From a checkpoint of a small transformer trained on Wikipedia: a variant of Adam for these matrices, 8471 steps.
MLP neurons of a small language model. Each row is named by its layer, matrix (down: output weights) and neuron, and shows model dimensions 48-111. Each number is 128 + 24 x the weight over its row's rms, rounded and kept within 0 to 255.
Before each neuron's rows, "fires before" lists the tokens most often just after its 100 highest values on Wikipedia text that the model never trained on.

fires before: " the", " with", "an"
L4.down518 [110 118 136 103 116 148 118  79 122  90 207 129 138 111 171 129 149 155 108 136 151 146 153 113 139 120 145  79 107 110 117 115  91 155 155 176 127 116 132 148 117 117 110  66 108 118  92 113 117 138 107 171 121 116 147 150 105  72 160 133 129  99 118 104]

fires before: " |", ":", " of", "\n"
L7.down573 [104 129 153 126 113 126 125 115 114 136  90 132 111 102 112 136 174  80 138 128  66 126  89 109 119 159 109  95 100 164 116 144 117 133 144 136  80  97 131  84 135  88  99 220  94 124 158  90 166 140 132 113 135 107 134 140 170 164 121 107 114 112 129 138]

fires before: " ", "1"
L6.down101 [121 187 116 154 122 148 128 142 140 118 121 106 126 127 152  97 142  72 115 105 113  82 128 163 166 124 100 139  99 100 177 122 129 111 145 111  82 144  97 127  84 131 157 203 139 146 146 138 108  80 165 128 125 120  95 136 168 134 163 110 135 143 160 128]

fires before: "oy", "i", "1", "0", "es", "it"
L7.down180 [104 119 152  95 107  99 141 105 115 113 133 102 147 121 140 125 130 165 117 152 173 111 146  76 136 136 140 142 124 109 138 116 119 150 105 111 148 149 140 128 138 206 112  87 137 178 125 119 158 145 141 124 111 139 116 119 106 130 160 157 118 133 130 139]

fires before: "2", " -", " Al", "1", " Q"
L7.down681 [139 122 130 158 149 148 147 105  75 125 145 106 115 145  91 146 156 120 126 126 120 112 127 124 138 152  92 134 101 172  93  70 123 139 108 178 126 124  81 149 136 130 128  83 103 161 109 106 110 117 152 130 126 137  97 106 147 126 117 123  90 139 156 114]

fires before: ".", ",", " to", " and"
L3.down630 [166 113 131  69 134 133 164 152 107 155 228 114 130 110 145 153 141 141  98 121 150 138 117  85 108 126 107 117 105 129 117 116 128 113 113 132 118 131 114 141  96 123 116  54 123 154 145 133 152 129 117 150 136  85 123 121 149 162 187 149 126 119 132 114]

fires before: "N", ",", "a", "W", "i"
L5.down74 [139 139 145 114 126 134 129 133 123 108 132 160 138 170 113 140 158 131  93  98 112 101 108  94 124 156 169  91 140 166 119 160 102 125 107 105 152 113 120 133  98 178 164 119  99 171 142 127 112 136 135 109  79 108 108 132 132 163 109 161  96 149 131  73]

fires before: "\n\n", "==", " He", " In", "A"
L7.down331 [135 102  76 109 124 136 113 132 169 124 200 131 146  78 129 120 159 155 129  73 131 117 185 121 147 129 142 118 140 131 125  66 128 146 130 106 134  91 127 148 152 149 114   0 127  80 139 137 123 134 107  90 126 167 155 109 113 142 150 119 103  99 119 117]

fires before: " on", " in", "her", "ing", " at", "p"
L3.down13 [125 123  99 143  93 117 160 139 108 138 153 150 121 146 113 120 149 107 159 153 103 116  99 132 114 113 106 116 116 123 104 110 151 154 129 144 125 133 132 143 129 121 156 100 149 184 112 135 112 172 135 125 131 149 136 103 121 122 163 128 205 171 138 159]

fires before: "ro", " |", "hel", "ol", "ural", "ar"
L7.down569 [146 132 146 153 134 118 133 137 132 128 117 134 107 161  98 109 128 132 192 155 108 122 144 136 134 127 133 134  92 153 109 105 140 142 106  82 133 107 103 108 107 147 148  45 154 131  95 132 119 125 130 110 201 129 153  96 104 136  67 113 144 127 106 132]

fires before: "-", "ical", "ast", "k", "ign", " |"
L5.down484 [146 132 168 122 137 144 122 113 108 109 129 103 120 132 120 125 141 172  99 149 158 108 133 119 190 133 147 140 122 135 122  89 110 133 147 154 112 101 137 173 136 156 112  67 134 126 116 101 117 127 129  95 121 157  94 126 145 163 131 112 122 117 154 187]

fires before: "N", "W", "/", "ton", "30", " "
L2.down663 [143 110 132 125 143 140  98 156 183 133 147 176  86 149 130 112 143 123 140 132 159 143 133 140 119 156 120 111 130 187 158 154 119 114 112  84 119 143 157 131  57 107  83 133 115 184 129 115 105 123 144  93 158 152 172 168 113 154 108 104 107  94 123 135]

fires before: " |", " (", " ", " Rele", ";"
L4.down657 [105  99 157 114 159 107 101 108 140 119 178 134 142 129 104 134 111 127 112 102  75  46 140 118  78 145 156 105 142 146 135 149 135 106 162 135 113 136 136 107  81 119 100 114 131  76 135  80 127 133 134 156 140  88 133 123  98 136 148 130 158 125 123 147]

fires before: " ", " in", ":"
L5.down479 [141 133 122 113 126 131 106 146 109 168 176 130 181 157 127 113 135 159 122 133 144 125 117 180  77 130  90 185 152 159 155 145  94 163 103 121 125 117 140 120 109 150 163 116 114 204 145 146 159 127 140 143 102 111  87 115 129 116 133 141 147 126 126 157]

fires before: "\n", "\n\n", ":", "1"
L5.down62 [172 119 129 144 129 128 130  98 164 151 156 147 129 125 133 102 122 169 114 128 113  97 117 130 141 151 160 126 154 135 127 114 132 100 148 119 134  87 166 118 100 134 180 132 130 134 135 100 175 109 125 164  95 124 130  79  79 139 120 123 105 127 127 123]

fires before: " in", "er", " at", " on", " to", " the"
L2.down276 [130 145 118 144  97 126 122 116 122  50 185 114 138 141 122 118 131 169 139 156 126 161 127 126  95 142 130 153  97 131 117 141 107 146 133 114 158 161 145 108 130 146 147  99 131 110  93 128 127 137 136 102 104 102 135 104 170 112 122  89 177 145 157 135]

fires before: " ", "\n", " +", " −", " X"
L7.down429 [159 149 130 122 144 126 163 139 148 115 133 112 109 148  92 118 128 122 130 135 145 115 131 123 146 130 119 108 140 107 131 153 117 143  96 140  97 131 168  96 112 117 154 144 148 175  93 164 123 138 142  95 129  95 175 118 154 151 180  88 139 127 104 129]

fires before: "-", " /", "ks"
L3.down404 [145  89 149 109 168 174 134 150 115  85 215  99 129 112 105 123 138 110 122 154 132 141 141 120  98 115 128 125 146 108  96  87 132 171 143 115 134 136  92 110 107 131 114  58 136 117 150 172 120 139  95 139 125 147 122 106 113 167 126 141 146 104 134 124]

fires before: " ", ","
L3.down207 [121 154 101 125 131 148 129 153 182  98  80 130 164 172 139 127 123 101 142  89 117 160 133 129 149 121 128 168 159 104 125 153 141 125 109 143 178 156 141 154 106 131 122 231 119 160 146 162  88 159 145 114 147 132 124 134 132 117  85 124 103 149 131 130]

fires before: " ", " the", " his"
L3.down475 [105 144 115 126 151  96 177 173 151 111 176 149 137 119 117  74  65 134 106 155 113 136 150  85 112 141 127 124 123  97 132 107 132 220 114 131 113 150 127 120 139 137  90  93 122 136 115 138 147 156 142  92 137 130 101 114 151 172 123 118 109 104 135 159]

fires before: " |", ".", ";", "°", "\""
L2.down733 [182  80  96  69 108  95 126 136 130 158 134 127 132 118  84 168 129 155  94 140 162 127 135 101 107 153 150 120 122 109 129 147 145 148  91 130 132 114 100 104 138 140 131  93 152 132 114 129 129 103 107 121 142 112 127 118  91 100 135  96 164 132  77 154]

fires before: ",", ".", " of", " the", " "
L4.down691 [165 137 143 163 133 113  92 150 103 180 191 123 120 171  91 128 108 119 135 171 104 148 102 105 112 128 121 130 103 130 141 156 118 158 212 107 106 151 122 123 160 115 119  64 117 123 139 153 141 116 126 118 135 135 145 137 145 129 125 138 112 156 151  92]

fires before: "W", "N", "#", "A", " |", " "
L4.down595 [151 104  80 102 138 155 100 150 125 126 132 103 156 106 100 111 116 123 113  96  89 118 129 167 120 108 156 174 165 108 111 168  88 131 114 119 147  98 140  94 113 132 126 122  93 125 142 162  96 131 110  61 127 138 122 131 164 177 139 160 140 115 137 109]

fires before: "-", " /", "ence"
L4.down609 [179 125 102 129 190 164  83  88 122 123 120 116 127 107 131  82 114 121 122 168 144  98 133 130 107 105 108 173 111 162 154 101 147 151 113 108 118  97 112 102 112 110 103 130 103 127 101 135 123 112 119 142 139 107 155 134 117 153 135 113 130 156 133 110]

fires before: "\n\n", " The", "\n", " He", " It"
L2.down113 [ 90 105 116 137 123 135 116 120 138 109 141 151 115 110 121 111 180 148 135 163 129 114 137  94 182 118 174 112 109 138 140  64 136 139 153 122 118 124 102 136 172 140  92  11  91  96 163  96 100 171 127 124 100 114 137 119 110 167 147 137 135 150 119 151]

fires before: " |", ")", ",", ":", "),", ";"
L5.down9 [178 114 119 127 149 107 137 172 129 197 141  93 107 134 105 100 101 154  95 139 133 140 146  98  96 110 150 126 155 128 142 100 123 109  99 154 114 106 104 121 100 103 155 123 105 142  65 103 123 137 142 115  94 119 129 135 198 132 140 117 136 140 131 106]

fires before: " "
L2.down656 [109 130 120 124 139  89  93 147 142 121 112 109 124 152 101  93  99 152 123 179 137 145 103 134 115 111 117 193  86 142 120 129  74 162 108 112 128 107 166 101 170 164 147 171 156 169 132 139  99 142 108 105 141 147  92 105 126 147  98 139 148 103 127 177]

fires before: "1", "6", "3", "7", "8", "2"
L7.down446 [112  81 173 133  92 191 116 114 157  90 168 124  99 148 152 136 102 148 111  98 116 119 146 113  97 112 156 132 112 123 114  97 107 102 131 135 128 102  89 155 136  88 141 103 122 134 125 176 114 116 173 128 132 132 117 114 117  80 105 113 134 139 128 111]

fires before: "|", "  ", "A"
L5.down730 [112  88 130 118 123 110 194 100 138 142 202 147 131 116 110 132 182 127 124 151 134 144 150  82 127 153 130 121 114 131 148 123 121 130 109 113 147 122 127 121 149 107 144  29 104 143  97 128 124 151 102 129  98 122 127 149 141 138 140 118 123 135 122 132]

fires before: "-"
L2.down232 [144 110 150 113 158 151 133 120 154 149 139 143 123 121  96 128 124 113 132 123 118 128 125 162 165 115 121 125 124 159 131 120 142 162  98 127 114 120 138 107 137 114 110 134 108 127 118 181 109 147 107 150  99 111 112 123 107 126 114 141  94 151 121 141]

fires before: " ", "\n", " P", " G", " A"
L3.down254 [ 93 102 169 146 142 112 122 126 143 138 207  76  99 135 122 129 152 122 130 163 156 155 106 131 109  88 127 120  64 142  80 114 121 130 112 174 154 132 114 103 156 136 142 153 139 168  91 135 134 152 163  92 119 111 166 142 111 159 118  79  89 108 157 151]

fires before: ",", ".", ":", " and", " |", " "
L7.down101 [109 111 209 168 112 117 149 154 104 110 142 120 113 146 119 135 162 132 124  92 147 175 114  82  75 182 122 119 147 160 179 118 112  93 163 135 110 142 132 122 137 113 127 167 117 100 133  71 129 109 158 126 132 136 152  94  94 180 167 144 144 174 117 148]

fires before: "-"
L3.down483 [160 135 131 144 134 139 142  90 112 143 150 114 129 144 139 116  94 136 130 153 103 124 105 117 112 117 128 132 111 133 155 116  97 112 149  89  99 105 124 101 127 147 110 160 116 119  86 210 117 155 105 159 113 122 128 122 117 159 144 113 163 140  96 111]

fires before: ":", "===", "==", "an"
L6.down284 [115 126 122 139 115  93  87 142 124 105  89 131 126 125 143  80 129 131 162 117 154 118 154 171 190 119 120  93  95  73 125 137 120 118 130 139 156 123 126 125 141 138 113 129 153  79 101 115 121  72 148 154 105  91 136 179 135 119 144 149 162 132 127 152]

fires before: " in", " on", ":", " a", " their"
L3.down744 [110 139  96 117 102 138 112 112 129  88 132 161 128 131 131 140 168 183 121 115  98 145 120  64 120 114 139 136 137 145 114 138 134 121 131 144 130  97 105 163 106 126 151  89 114 134 102 151 134 135 169 104  92  92 163 138 128 125 113 125 111 101 124 140]

fires before: " ", "1", ",", " a"
L7.down434 [123 100 100  89  91 144 153  99 101 124 123  91 115 106 141 111 116 110 131 133 109 147 147 110 142 100 119 154 100 123 121 151 123 151 137 135 116 146 127 161 137 144 138 255 152 181 112 163 106 118 124 102  98 160 113 178 155 129 117 122 128 105 136 113]

fires before: "-", "===", "|", " ", ":"
L7.down132 [117 124 158 128 112 123 126 138 114 134 107 142 147 144 132 140 116 138 111 165 144 138 126  63 138  97  81 133 102 145  93  96 123 141 131 130 144 123 149 131 148 177 129 111 142 152  96 108 111 139 142 119 118 130 121 135 117 136 166 141  90  84 131 151]

fires before: "\n\n", "duct", "v", "n", "ver", "j"
L6.down384 [118 187 115 156 135 110 127 111 126 116  84  98 141 110 117  96 120 121 116 148  97  90 143 131 104 151 117 115 105 162 110 127 128 104 132 112 100 157 123 142 141 126 125 173 113 124 139  95 154 168 181 140 108 127 130 161 114  95 128 157  93 140 145 140]

fires before: "\n", "\n\n"
L3.down581 [133 108 130 141 111 163 109 123 134 105 124 161 131 194  83 114 104 126 120 139 118 168 157 123 123  96 161 152 152 141 122  94 160 102 110  64 144 110 125 127 113  97 112 138 183 121 113 163 152 104 171 158 124 109 122 138  90 128 113 127  90  98 146 141]

fires before: " "
L4.down666 [151 102 107 139 126 126  94 157 132 159 141 168 124 100  90 124 112 154 127 125 132 174 101  93  68 148 112 159 154 138 117 114 143 130 128 116 142 139  94 152 118 133 115 111 118 162 106 139  84 170 147 127 159 132 139 141 144 130 116 141 112  89 116 132]

fires before: " |", ";", ".", ",", ")", "-"
L2.down362 [155 121 125  88 119 117 195 149 144 131 158 151  98 120 109 150 112 134 124 139 155 143 156 138 123 143 156 112 144 128 136 156 148 138 115  99 188 119 132 132 100 144 129  87 121 113 168 112 146 108 136 114 147 126 157  77  71 120 138 159 149 133  86 102]

fires before: "=", ":", "G", "ound"
L5.down88 [134 129 111  98 135 184 115 145 165 163 115  85 123 144  83 120 160 133 136 108 115 131 113 138 117 142 142  90 124 136 164 149 121 135 155 156 141 130 142 110 171  67 162 162 124 129 141 136 108 112 135 156  93 125 106 111 125 116 121 107 118 113 110 143]

fires before: "|---|", "|", " \"", "\n", ":", "|---|---|"
L6.down359 [159  92 113 127 157 117 163 137 153 138 130 149 120 104 120 140 124 114 128 123 151 127 102 114 162 124 103 136 162 156 116 146 119 146 111 135 145 129  94  78 145 127 166 132 152 149 123  99 112 102 108 165 162 183 160 151 118 118 100 112 138 120 109 197]

fires before: " ", " the"
L4.down546 [155  99 120 127 140 144 145  95 124 132 158 158 132 120  98 128 132 149  95 147 136 158 185 157 170 168 141 119  98 111 173 143 156 129 157 150 121 147 103 146 140 118 145 102  98 174 127 121 141  80 116 126 139 120 154 116 102 107 139  90 103 147 135  80]

fires before: " on", " of", "s", "ional", " in", "qu"
L3.down695 [ 91 169 129 133 136 118  77 147  99 129 148 140 133 159 142 110  83 160 166 169 115 143 116 151 148  85  76 119 165 156 150 115 121 106 154 136 100 120 150 144 119 119 150 128 113  88 156 133  95 126 125 134 169 141 105 154  97 158 134 100 167 151 176 148]

fires before: "ay", "oy", "or", "at", "ant", "ac"
L3.down743 [111 128 127 158 111  93 141 107 165 141 126 129 126 113 161 124 135 129 135  79 127 104 138  88  98 135  55 132 120 101 153 144 104 136 161 148 111 119 147 109 120 145 161 159 119 116 126 148 143 130  61 100  89 116 153 156 183 119 106 120 150 129 104  85]

fires before: " ", " the", " a"
L2.down672 [134 114 140 130 112 157 161 120 126 119 210 127 127 100 144 137 132 145 148 134 131 150 176  99 126 130 101 110 141  89 134 125 151 223 137 122 111 142 104  86  89 141 123  67 101 159 126 133 126 131 142 130  96 128 143 135 132 116 126 129 120 119 147 136]

fires before: "==", "In", "The", "A", "H"
L3.down499 [113 105 151 145 138 140 109 130 152 121 222 160 107 134 111  94 103 129 110 116 146  81 154 139 156  91 126 149 130 156 172  99 116 164 113  99 134  99 128 113 134 143  70  48 146 115 153 141 116 137 131 101  96 120 157 149 132 159 146 135 102 101 144 131]

fires before: "1", "2", "0", " |"
L4.down311 [134  90 142 121 126 112 107 129 125 125  97  93 153 152 119 155 126 133 115 141 152 109 148  75 110 153 128 133 127 126 119 123 162 183 113 117 151  81 108 153 106 114 135 103 128 170 107 147 128  84 118 149 125 156 128 111 138 113 152 147  71 105 146 129]

fires before: " |", ".", "1", "2", "4", "3"
L2.down119 [132 102 110 171 160 123 115 160 153 146  92 139 108 123 127 117 141 133 129 120 134 142 138 129 123 136  80 130  64 113 146 145 148 114 125 162 153 139  98 175 127 130 126  58  95 156 128 147  90  92  76  86 164 119 107 105 133  93 118 113  90 101 145 159]

fires before: " the", " his", " ", " a", " World"
L3.down353 [160 163 155 137 119 134 120 126 151  40 166 168 148 165 103 116 131 156 110 100 110 135 121 124  83 118 124 137 149  97 181  80 134 177  95 110 148  91 124 162 137  99 104  50 116 104 152 133 157 139 132 119 140 130 116 117 168 141 141 106 109 110 140 159]

fires before: "amp", "ecut", "pl", "hib", "ch", "press"
L5.down224 [ 92 120 124 147 125 117 142 179 107 117 203 102 138 133 113 151  93 135 116 120 147 172 171 111 128 140 113 181 107 150 200 141 136 110 125 109 138 104 164 135  77 130  98 115  79 144 138 128 118 144 107 141 103 101 111 125 132 141 136 113 146 120 152 127]

fires before: " |", " (", "\n", " Rele", ";", " on"
L7.down753 [ 98 148 156 135 123 159 122 136 147 145 153 166 139 135  94 175 153 140 157 103 126 138  80  88 108 118 145  86 118 115 127 127 149 145 128 121 102 124 174 123 154 107 105 116  94 136 139 106  79 180  76 148 123 108 161 115 109 175 128 158  88 125 175 124]

fires before: " ", " the", "ith"
L4.down582 [133  92 138 142 170 114 158 177 145 126 148 156 171 151 121 131 108 126  94 131 125 117 153 123 124 132  97 155 127 124 138 159 124 156 138  74 114 140  96 110  93 139 122 136 112 159 149 125 168 108  95 143 131 134  97 104 142 124 148 114 101  90  82 163]

fires before: "ing", "ed", "er", "s", "es", "it"
L2.down547 [114 143 118  82 124 132 110 125 147 132  67 113 129 110 132 122 111 145 120 134 156 113  98 118 106 157 182 133 125 113 116 126 107 120 153 122 127 130 152 144 119 160 144  66 104  99 113 159 177 109  94 113 120 103 149 161 136 119 136 141 110 108 101 146]

fires before: "\n", "\n\n", "is", "ial", "ity"
L6.down562 [116 123 129 134 158 160 130 111 116 145 102 139 168 110 144 138 129  75 100 103  89 134 112  98  91 106 137 154 184 110 114 134 121 123 169 120 128 143 134 129 140 166 107 101 153 104 140 126 159 118 175 117 119  80 123 106 114 124 142 129 103  75 130  88]

fires before: "=", "-", ":", "G"
L3.down735 [131 157 104 127 160 142 123 175 136 116 104 113 145 157 140 105 121  95 147 135  55 122 139 132 136 137 152  86  89 112 129 119 122 107 130 124 125 104 119 133 151 123 118 152 120 123 103 111 144 126 107 179 137 124 136  89 139 132 111 103 147 152 105 105]

fires before: " the", " ", " to", " a"
L3.down61 [156  79 107 127 118 128 115 143 114 115 180 154 128 117  95 125 147 127 134 136 125 144 155 127 169 163 123 117 134 132 144 133 159 198 139 144 101 122 132 155 100 135 120  54 141 138 129 114 145 121 111 117 132 142 153 133 132 141 149  78 114 125 133 118]

fires before: ":", "|---|---|---|---", "|", "|---|---", " ", "\n"
L7.down19 [133 117 136 112  96 129 130 142 112 134 103 119 102 141 114  83 107 141 111 125  97 122 156 122  96 141 140 147 102 104 172 115 103 145 122  94  99 123 136 146  92 162 124  94 101 138 128 111 120 169 147 106 193 171 145 174 120 137 159  91 124  80  93 142]

fires before: "\n", "\n\n", "ir", "erm", "F"
L5.down527 [119 157  85 118 125 166 125 142 142  93 145  74 147 114 116 107  88 175 163 142 115 134 130 153  88  75 136 158 107 105 124 104 140 118 118 105 144 111  96 152 137 135  86 100 107  96 187 131  90 139 125  90 126 152 133 124 122 135 110 132  89 127  90 158]

fires before: " |", "\n", "aly", "al", "\n\n", " ("
L4.down163 [173 110 134  85 161 128 118 140 142 164 122 136  99 135 124 147 180 111 129 118 165 159  79 150 131 138 151 114 114 140  85 147 149 109 123 134 140 122 103 137 147 127 102 139  59 129 137 124  94 131 128 128 140 148 129  95 142 139 113  73 129 142 119 136]

fires before: "0", "2", "3", "5", "1", "8"
L7.down1 [133 122 156 114 106 132 149 145 143  82  86 137 131 157 128 104 128 115 163 108 131 166 159 113  78 119 132  80  78 136 135 126 143 115 106 114 162 133 144 133 110 139 142  64 144 142 143 124 127 110 147 109 118 135 122 135 128 153 157 100 123 159 112 165]

fires before: "on", "ission", "and", "un", "itte", "ander"
L3.down716 [140  87 126 153 106 148 115 155 143 170  70 112 131  83 124  85 125 140 113 156 137  57 138 157 158 108  85 204 153 161 134 152 138 132 131 137 121 161 136 131 114 140 130 183 121 139 161 134 143 142  92 136 130 112 109 116 114 148 146 144 131 155  93 139]

fires before: "===", "\n", "\n\n", ".", "==", " The"
L4.down287 [168 116 122 168  94 143 137 119 149 127 136 160 113 116 104 136 145 108  93 147  95 106 128  87 140 114 136 105 128 138 146  66 103 119 136 132  96 116 148 149 148 160  74  71 129  93 135 114 120 127 130 153  96 115 119 112 105 169 150 135 113 126 131 151]

fires before: " |", ":", "ural", " to", "ure"
L2.down530 [108 114 119 144 154  88 114 155 144 137 117 157  81  84 157 101 141 169 112 142 120 104 155 160 109 158 154 101 175 132  84 120 162 143 130 119 146 117 168 131 114  94 171 183 137 156 130 156 143 129 128 151 153  99 172 101 132 116 146 103 115 150 130 115]

fires before: "-", "ain"
L3.down357 [154  89 141 128 141 139 126 131 136 127 154 117 148  86 153  87  81 117 120 118 137 146 145 107 156 106  97 114 112 101 136 126 152 124 140  81 137 173 176 126 106 134 106  53 134 151 141 129 119  94 100 133 102 108 124 143 100 174  93 120 126 141 112 133]

fires before: " ", " L", " D", " W", " G", " C"
L6.down766 [127 112 105 136 117  73 109 153 149  94  98  82 123 103  79 129 130 120 144 162 149 137 127 104  98 128 160 136 119 102  89 122 121 164  78  95 147 130  93 104 182 143 101  91  93 159 160  96 137 181 158 130 143 100 147 152 136 130 125 110 111  97 148 150]

fires before: "2", "-", "1", "one", "m", "t"
L3.down394 [145 105 105 138 140 139 125 102  88  91 120 160 101 129 148 141 100 124 114 138 137 140 201 110 121 125 131 117 114  81  94 133 120 125 138 107 112 132 123 161 148 136 128  93 118 135 145 131 133  96 160 157  79 135 126 138 127 149 123  94 128 180 144 105]

fires before: " the", " a", " his", " ", " T"
L2.down371 [146 137 127 134 160 151 101 121 158 110 114 136  94 147  87 158 112 150 128 138 129 144 108 151  66 122 124 166 131 161 147 123 146 154 168 102 111  91 104 138 145 104 106 132 109 107 161 136 144  93 121 124 117 102 129  96 159 137 140 161 124 113 108 152]

fires before: "ference", "n", "duct", "v", "stit"
L3.down726 [ 99 144 152 134 113 113 121 153 104 133 148 150 143  75 142 141 129 164 114  97 110 115 174 139 116 137  92 135 146 166 101 123 147 159 139  83 112 138 105 137 151 105  91 160 145 117 141 102 134 150 170 152 139  88 166 105 130 106 152 143 146  89 108 100]

fires before: "-", "al"
L3.down609 [154 108  94 129 173 150 123 110 130 112 171 132 129 134 128 144  98 168  84 171 141 130 137 157 152 137 110 180  96 107 128 140 134 161 143 143 143  99 107  99 117 177 139  85  96 158 152 157 132 144  93 113  85 114 116 116  94 119 106  63 136 129 129 144]

fires before: "-", "|", " ", "|---|---"
L7.down559 [116  80 102  80 103 115 141 131 130  93 142 150 100 124 134 120 155  85 139 119 115 143  98  79 110 154 100 112 125 153 149 106 107 182 108 134 116 150 139 137 145 173 117 116 136 153 154 144 132 156 134 185 119 153 110 168 140 123 121 118 109 145 145 155]

fires before: " |", ".", "m"
L2.down195 [177 138  96 144 151 184 137 148 143 150 113 143 122 131 147 142 181 140 142 126 119 171 132 111 154  90 119 131 106  72 124 117 168 157 140 136 161 110 122 146 171 131 138  87 156 142 141 106 143  90 163 120 180 133 139  86 127  86 165 185  99 127 114 125]

fires before: ":", "==", "\n", " ==", " and"
L6.down501 [ 87 134 152 149 110  99 165 163 154 161  48 103 110 115 135 130 139  85 121 148 135 143 130 157 145 104 157 123  86 127 116 111 103 116  87 106 153 149 154 134 160 130 126 210 135 134 113 134  99  85 123 157  48 146 103 153 169 115 128 133 162 100 121 146]

fires before: "\n\n", ":", "\n", " |"
L2.down186 [139 133 102 114 144 173 145 173 134 148 114 114  86 136 165 170 101 107 110 164 130 150 110 113  77 122  93 103 150 124  97 160  82 167 109 130 102 107 163 128 150 138 122 156 144 126 138 134 136 133 160 172 145 118 136 117 111 101 103  94 140 126 112 156]

fires before: "\n", " ", "ro", "|"
L4.down474 [151 119 118 136  99 121 137 141 141 124 201 138 112 125 117 189 120 151 148 145 122 116 121 106 136  98 122 133 125 159  84 124 103 137 122 140 100 121 122 151 125 136 125 154 132 134 170 146 108 177  86 116 118 133 101 124  83 149 154 161 100 139 115 178]

fires before: " a", "=", " an"
L6.down345 [133 120 118 122 125 117 132 149 142 109 159 123 159 129 144 107 108 122 159 146 100 150 128 107 150 126  79 105 179 180 115 117 130 160 144 134 125  91 135 124 102 137 163  51 174 140 129 118 148 118 169  93 154 121 154 126 116  97 122 128 112 101 125 127]

fires before: "==", ":", " |", " ==", " in", " and"
L6.down400 [100 120 173 123 134 125  93 161 154 116 193 107 154 150 111 112 108 133 162 163 117 185 168  78 102 137 122 112 137 149 174 110 149 133 123 123 151 129 164 118 158 111 156 119 145 119  74 112 117 122 112 169 112 134 168 115 113 121  83  86 147 143 116  77]

fires before: ":", " to", ".", "/", " ", "p"
L2.down83 [126 111 124 118 118  89 121 106 178 170 162 137  84  99 149 120 132 106 197 132  83 130 135 126 160 112 135 134  94 113  95 116 165 126 160 129 112 134 101  93 130  96 138 196 126 142  96 129 180 144  90  87 133 167 108 137 143 153 156  87 169 102 152 157]

fires before: "ing", "er", "es", "ed", "ers", "als"
L2.down226 [119 149 168 110 147 151 157 143 188 124  60 102 167 155 113  97 128  68 123 107 126 103  76 102 160 158 100 113 145 161 114 114 113 116 110 115 143 143 127 161 129 146 136  98 122 161 121 155 132 142 120 132 124 131 111 137 105 175 131 113  97 148 106 142]